MLP neurons of a small language model. Each row is named by its layer, matrix (gate and up: input weights) and neuron, and shows model dimensions 48-175. Each number is 500 + 25 x the weight over its row's rms, rounded and kept within 0 to 999. Numbers have three digits each. A neuron's up and down rows have the sign that makes its largest values positive.
Before each neuron's rows, "fires in" lists the words (lower case) most often at its 100 highest values on Wikipedia text that the model never trained on.

fires in: "best", "west", "east", "wrestling", "website", "new"
L3.gate92:531511522521493505512503500510490504464489479537512498471501490513550474482490553499511531533482523514501501536497484480459486469491495516451508537498444495548511439462476516486537500502500503544431479523437492483502488485471501505460518458473545493519482474555517520479470545508526504443552517469489482500543516509477481499539493496463513490494486520481478521502512558487472515519480
L3.up92:514500503473503476529517467507486500485511498486495475478550508521556480482464500512533504531511521485504496514454484494483504485484484508499493550490477486539465513472465498457525501524533438487492508508479460497504498505510487497494537463486500488505515496518496493481491519493544514472485534503499487491573498512466537505555455516480529460535443495501474531491474507511474536511501

fires in: "this", "it", "leaving"
L3.gate228:469450471483526497484541495465556533481495525514530484531523518514529508497513494516520509491517519501496499451533491517493507485505513507516544462490533507503508477527472463514460510488504523502489498541516498519547483474542488520521509491476538542465529491530507455425526494506485497495512516471506504550454473473520500503454514471480451502484470508482485470529480497486508479530499
L3.up228:484493452503476484505552483500502537493510501488516505474493504522558529497487483533489524473433484501512473462528534539495490485483542495512489474474538506537507497494515469521465525470490527476436474549520521524520495484518469512511507458489495509473559505513495465499496484499505518506488472503505479502453468469502510533468514526514468502499485484484499498508541507509506472485499

fires in: "more", "metro", "metal", "met", "metres", "metropolitan"
L4.gate471:465552520532504477493514491481536497516515524500497442509509519508505464482532516552542534493472516453462537493478491522551512499480524509494558476492522498503518513441460499463501479505463509495494518488471510462502496501486474480482536478511565507473519498494487494490491499482543482513539509533501470509534489537489478504523501504541485539507508502495555461484468527479503490472473
L4.up471:501477503522506471500502522520549498467486483500474509526526508527490445523499480519547510478507515493517527483457490512520518532506491494499496530480490514468573502440528500483518471520466524512452538497498509527522504500501485517533481503511485497494501465490471507496481488529498534516539455517453483528536462522478495494480477484489505525471515494480516452523458544491498484497422

fires in: "on", "for", "only", "one", "at", "form"
L2.gate320:525499499499503528494494502548450494509477493512497470504510538466454477467504535525500485505530538497535472483518498493504465507512511518455462547460489525504521502465545522513519492469507516550527516512487505520522467489492530521532510521525541513471500489519517524509503480492468511523486495519505497542427487547479515482518500491501483512499528509508494535519476517489502460520549
L2.up320:483541540507489548500502528464497492525475492504488486496517494420477477492513503483491515535488526483539509479464506485548508515518464509516501483525476485517490480483453493531509452505526448484463496469505514465478481555540516545541514549513512474544447512470496511506480509502555511507460503502490479481506479519502484507519497523481557523524497482518496497523479496482570522506491

fires in: "second", "london", "honduras", "epameinondas", "having", "their"
L2.gate433:489497496488514518477465512461543499503552466476533527489508504507504484461499474473441489504487502541492503466475494501539516509495482491531474467518480495482456509503494528487508457500538495465512492488511485507518518522531501532516500493480500473527542519496509503563523517483561500496515488485499470444517475515474462535498490492458524538440491569546519466512481465458571505488500
L2.up433:516498478489509527531489485486488554508498466504529521501501542547453451472512507510491489492504521494510491544473446473538469448456481522515493504478500481537509480490549485489530511525535501499465507528501473488481487459509503500483473482520523541526523505485464473488506476510517494504517481507523504504510526477479538508489472499550483483481478466508463458490513510510444564461496

fires in: "building", "between", "while", "both", "from"
L4.gate278:523522543477499520513515503497503523482525493538535494461543487524454530544507508486519522490480479529533512541513499497506491504460499549489477487522470537471498526488492535497475447494517472494487502493518489495468516516482460491496517544485517481507512427467483475525470518453494504490529528510515473496532511478428517530475476482483466500460501514530515513517462505454522495523487
L4.up278:515510573476541486488507512471537523520532508496499498501510497470513560528527495447515510470480479511514536519492505517506517521489490541476513491504491502480509521493489528474503511471482481474503510493491527462516531503504498478436503461510539485512540488457534473517491545460496480527550484515509498549486531524492503521455519479528433530486475505465493490514493486454515478526487

fires in: "for", "former", "foreign", "form"
L6.gate215:484474475488539535517486536509518496477460512521505529524504456467483473499509556521506525521497500507510509484467495489496486498499531482515484484496505504508517432520547526489473486483529497547507557520514484502505452519449495515517509489511505459531504492492489521545507477496543490494512496529546513513474496499500479506528514518503516515493520470488481515538479467515534478496552
L6.up215:496500513459561527467470464474532478520523539496495502484468489503506516481474513533504509457480490523493492500521490515525462484498488497470542522474489504471481503490498476504498536483540535460513493508484550508462467467510492511505496507466522529498455508446499478532474489509508486468446461518478515497457482525483502481507465489507521493497507464507491496504492490530482555510540

fires in: "to", "would", "i", "not"
L6.gate82:512490486468550491482467473528485526444468520488507512474538518491466532472470502533494535482544550467511495481472477546481525515526530531449504528498526523537498486491490512502485508513460505498481498497467506542484538486480485533518502490460513527511468478497501458502480520502520465464539527490473501488490504531476498551500471522482543506493513469503469471510529518521527522494537
L6.up82:513480480533513504481524488517510551510504539471469546463507481508449498509482499478452512529528506475509510544500526455525528498509515493526499521534549503585543475457494537509499454497486503490504543489474537489484502460476513500524469487495476504529466500509487464477518464491488473519520508497478493489509528484472444501489466506521526491530478535492490519488501528539538506469484

fires in: "on", "one", "only", "once"
L2.gate132:519483495496514514546489497449499480514500490501470510514491556475501489462539486529561509478454529534537480533534494487561471529499514492490512502540482472491480478493525509486502469455507496512499505481525493518524498485497505480528487493496528494501502484496538541501481516541476481512503516515503537458477514458495515474524506488520510486491518501474512502518523427499488475481563
L2.up132:525505532504473513525536488487517483540506519475523509504529511526473491483518470540504481500495523520514490511497501473558484520558466482484497496525467494498524520506475509522506476468500475498492508501503489546513541524504544468513460544492503460495486510502538551509520488551485479486474499526517494457509538477492490521496510487491580489498507502503539460493518422482518517453537

fires in: "district", "second", "london", "honduras"
L3.gate487:476494498501505492489474482499521494524540483484557489450485543535473477552497510503479547545513498526463521471476482487495504473494443512530468490501454516465482508534498468491474479479460478519497537490466522514518501530529492508519512537521509519517488476482548549483572537488563531467491475513495501526531450492477488490489493443494485498485542557505475542536482496494512505486471
L3.up487:520509517459515509546511461510494497513522472445547491493497528435508535532507510511490497509432459519474479522479484493524462521516484547508476495482519478492540464458485471467471506476470514467499500509466529438491521453512480502526501484507512512505473520508516488570506514535512469500492492485526497490491497512489503519492497487500555539520509498519457489525525519511510531515473

fires in: "it", "he", "italy"
L2.gate466:518507524483500522505495495470517521462470543527465501539490503505524557512491490511502474490505478551502532456490480508471531480505462543495502496490498512543525495548531517514461515494445470528495489543486488473507494484522466479525511488555499522498424546461507515487509497537496481529518499526539489470466524519532502497444509451488489492552512488517495463493486509484555476506502
L2.up466:495515474474460503477498512521494548502538504519466468503513505527499518516421523555512504494507534495533512463467494521489496499524496538460514528513516466556526493488552506501495524509482471498480535481478517522502493472499509488505525479483491501468445504512528501499466496528487463508464467454546502501496490490506532467494492517534521485514496479495509496540485505532469491471499

fires in: "november", "january", "june", "december", "0"
L6.gate11:482437501507511542514485500537492468479491494470502521524536538481477527507467523550480501481487484505530509495515501484525509536500530504486524514480509517490479523519494487509493525494520484500512538543492488496467518437498522491526511561470483511480515504568473447496484510519493488501497520471512497467480529475501515499532490492470495484486497533474460513496514501521450508492493
L6.up11:510494497524525486524495509506509473485508482463508504482484522471473494514510442539499511512534540509512537496519515469410488506505492504484532516475492540492512534512492469470465507445489505523479515507468481491470509428483534523450482510490468547493525499524489475522514523481499485529491493484531472489446526486495512466482546503478462516508505497465501479497536521503506518507478

fires in: "would", "not", "could", "will", "may", "might"
L3.gate355:478495496516508482458501448498543550526562528518513491531483508501508549489502492495516518493512495449498488508513450490502451493478517495486531473518482484554493496497492505500483447487469453464475500498529546537528476520434513501473548490533548501491513506508487526507532519480558474526489472490539501475503509542477497520469518489528488447509520543508528488527494526480455505515505
L3.up355:495498510489505463440519450493547528520541521524492470506479493480523506505496477502497530484505508452487486497548474515506470482503513516506508492504477480542487484522481471510512474468458468474476511501526550554520490510427493522439516477498550499488537505493480527521514484493515500499485478500542508464519506522483525533504506473545491457492525532516528501544528540474507523513519

fires in: "february", "april", "east", "website", "nebraska"
L3.gate72:539512526505461468515488474512516419491488493479505484491522476504560491483479500515507516483505487515549454515497501516506474534492459501528522532478511492519479470482484503517517488500502476510493497518481506491476472530513510491499497529478536512480533500538529480459487469477561490481551523502513563471525472508544539491503494493509470461463521515492471501527495505507496536526489
L3.up72:517496440482509494528502483550497494459478464525525509507536506508513507472502463537507472531461526516508505471514487515480508503464457517530505521486518489487455492484533529531509512504502487515526489510498456511461487505494480515524471518505541510469504526551497443488524450512516507477516535522491489471521496457524510482475523455503505464540535506496508532527514490521509505516487

fires in: "it", "its", "italy"
L2.gate608:459471516492514506475510517484492491476514504502523467472502520492477505488467485510525501531438493469530516461487510523457483441542483510496528502503502503543549529462511497547486510540476524539500523514502500493532521479479496486526518473495492466470488530523483463491479507492507485535475480474503515514521529490507541507515500492538493519489501469433520483518485436500541482517539
L2.up608:469491427551475509488492455519527535483525507526466485492514534514465524547506486526488510529485464579506532438458497549511509489468484503469528472524515557496525484512519523507491503493481449537473517554491492473528500497506520503487522517474474492493504501469504506457492480526503500536493486496497478488465472488509524484464529491478536496516490494514480483525470491452534489511508

fires in: "new", "final", "several", "following", "further", "newspaper"
L4.gate514:481501488475478506467542557477505511513491511493519535506495542523493478466531540497521517508471488440519500541489551498521503476520511447473471519520489495472504481471464523476498487508515461528491475503522521489493516512527536504491525487504556500531485530506492524504500476457469496543549519485466528492524481476449515500513503512520510490503498485510480541504527502499547537482498
L4.up514:493523509486512496501534475531531485503492500505513531469471496498555576458519486515477455487528522509509509515530427500507504508513479508473473511493512528492509504500506485492524463487495524500494494512488549487478521419513533480499473490479516487489485505511470479494512472529455496505510493491511518489438501477497538524461536492497508486535498539525443515541496545478472478506470

fires in: "from"
L2.gate298:532473547478503520467528497510484490460514520506484474506516515496503533536473453525518466512477532512514496497556493470497518500488490504480500511541438529499500511476497512487449520454501482507498491483515509533540518515508517546508519508486487485488547494558505497506496491475497483523517491509547501538465508532460511554502508506476501529499521554494454506506493502456525443533491
L2.up298:503490509483485529485522479518532524461503489519497460522489506499491546547456452526529487512491534512493488509493499511507526532531483504481517538523425527524493511508498513500462518478475463507517480539510539505488518494468537512491479506445488524472562494570497528512470476464477504524492486505494453559473484507442521503486488526459554542532502517537482479540517484473518469542497

fires in: "september", "december", "november", "october"
L3.gate514:475510504491539506449484506475492451516503507482516486526555532493497452509483520464497520520491504517476501492464501481518509503524526471517484501467510512525502526510472545458557553487512484505476528506502475518493508489451510482451506516491481477518517485532515510527539520498539486470479510492481464504537481466508431509484482483460494537512466489493511520488497519508506511508493
L3.up514:501487502532494472522464515512489468528491510490520483522513515482479499526458489541500524499496507529500492542503499520466497483509534503457503548501537510530534468530472536535472521464455472525511509514502475515527459522488526521473468508523466513469505481529482513506502515550481542480539518520551523427478490521493553472496536500515425491518493521465516465551505494520446507507454

fires in: "would", "could", "to", "can", "might"
L4.gate350:509509552509490558485507511513505508509528501502503500527482484507434510500529524479506514505531533523466506526520447500496487533516538515428527477520515486537505467503469490508513492545492462503505493485519494502501485499496560555498530505487491531490505442508499490479487491499529496502513491514500512523498477539453490518474478504496475500555513520487484484519500498500529533494479
L4.up350:477460482515510482517506549498525528493526521470515501486456472510500520517515460501524536553523507508465455480482477503494547511500496542507541459509497522512487474517484533495527522521510467518483510467502501522477549481521520538459499461511484496486501518479541480494494490516529475465525455493478523479440508547485475505474530483530505502490497510525451492565539478523487535501503

fires in: "national", "tour", "fought", "final", "new"
L4.gate568:458484495490475562510515492479513525484477514503524507492509526476494487498542478555516472517520486515518437500495498482559480490464496487459514500520490478517554474498505524515500497509504459545511517526475564511495486509489476503507484500503530494499507516556486477524468524484485531534503530538475478472474515508488497514535528500512491494501562468527470465565509560552516484509479
L4.up568:454498475522496507532516518494499505512510548447480521441529476529515531487521498453464535496553517475472509501476504509518510548538524496519486516472504487479502499557524492466479526549485522503502487495544460469503501508500501497507529490522501504475493507495480496492482516502474538492481508484517492494466465540502510531490512494487443449484522502503477517531539480508506536501509

fires in: "between", "where", "both", "from", "by"
L3.gate291:536504526534501510519497509520495516511490446483518491460569510492515547538499510505507506480467502525491478468494462506467552526483461476449505541513474505479524523511434477505490556473529541469528487485517490472480514521491489514451513504499515481494530504479477471495515518497524491481461501514511524469505557492510499563531484467522469511502485477522479514517518539486507542531487
L3.up291:545482517494494495506497502484505511503533464503502519503522476522488552498467516483545457531470491457523475496488490467496522521493518515502485516488494479478502511510499502479509540495528477453509510503524510492484481475492484546455458499493534474510539518469492479502528504498539512519544509521522527472494500518511514538582457485512518495484507504525509534503519478496504526527471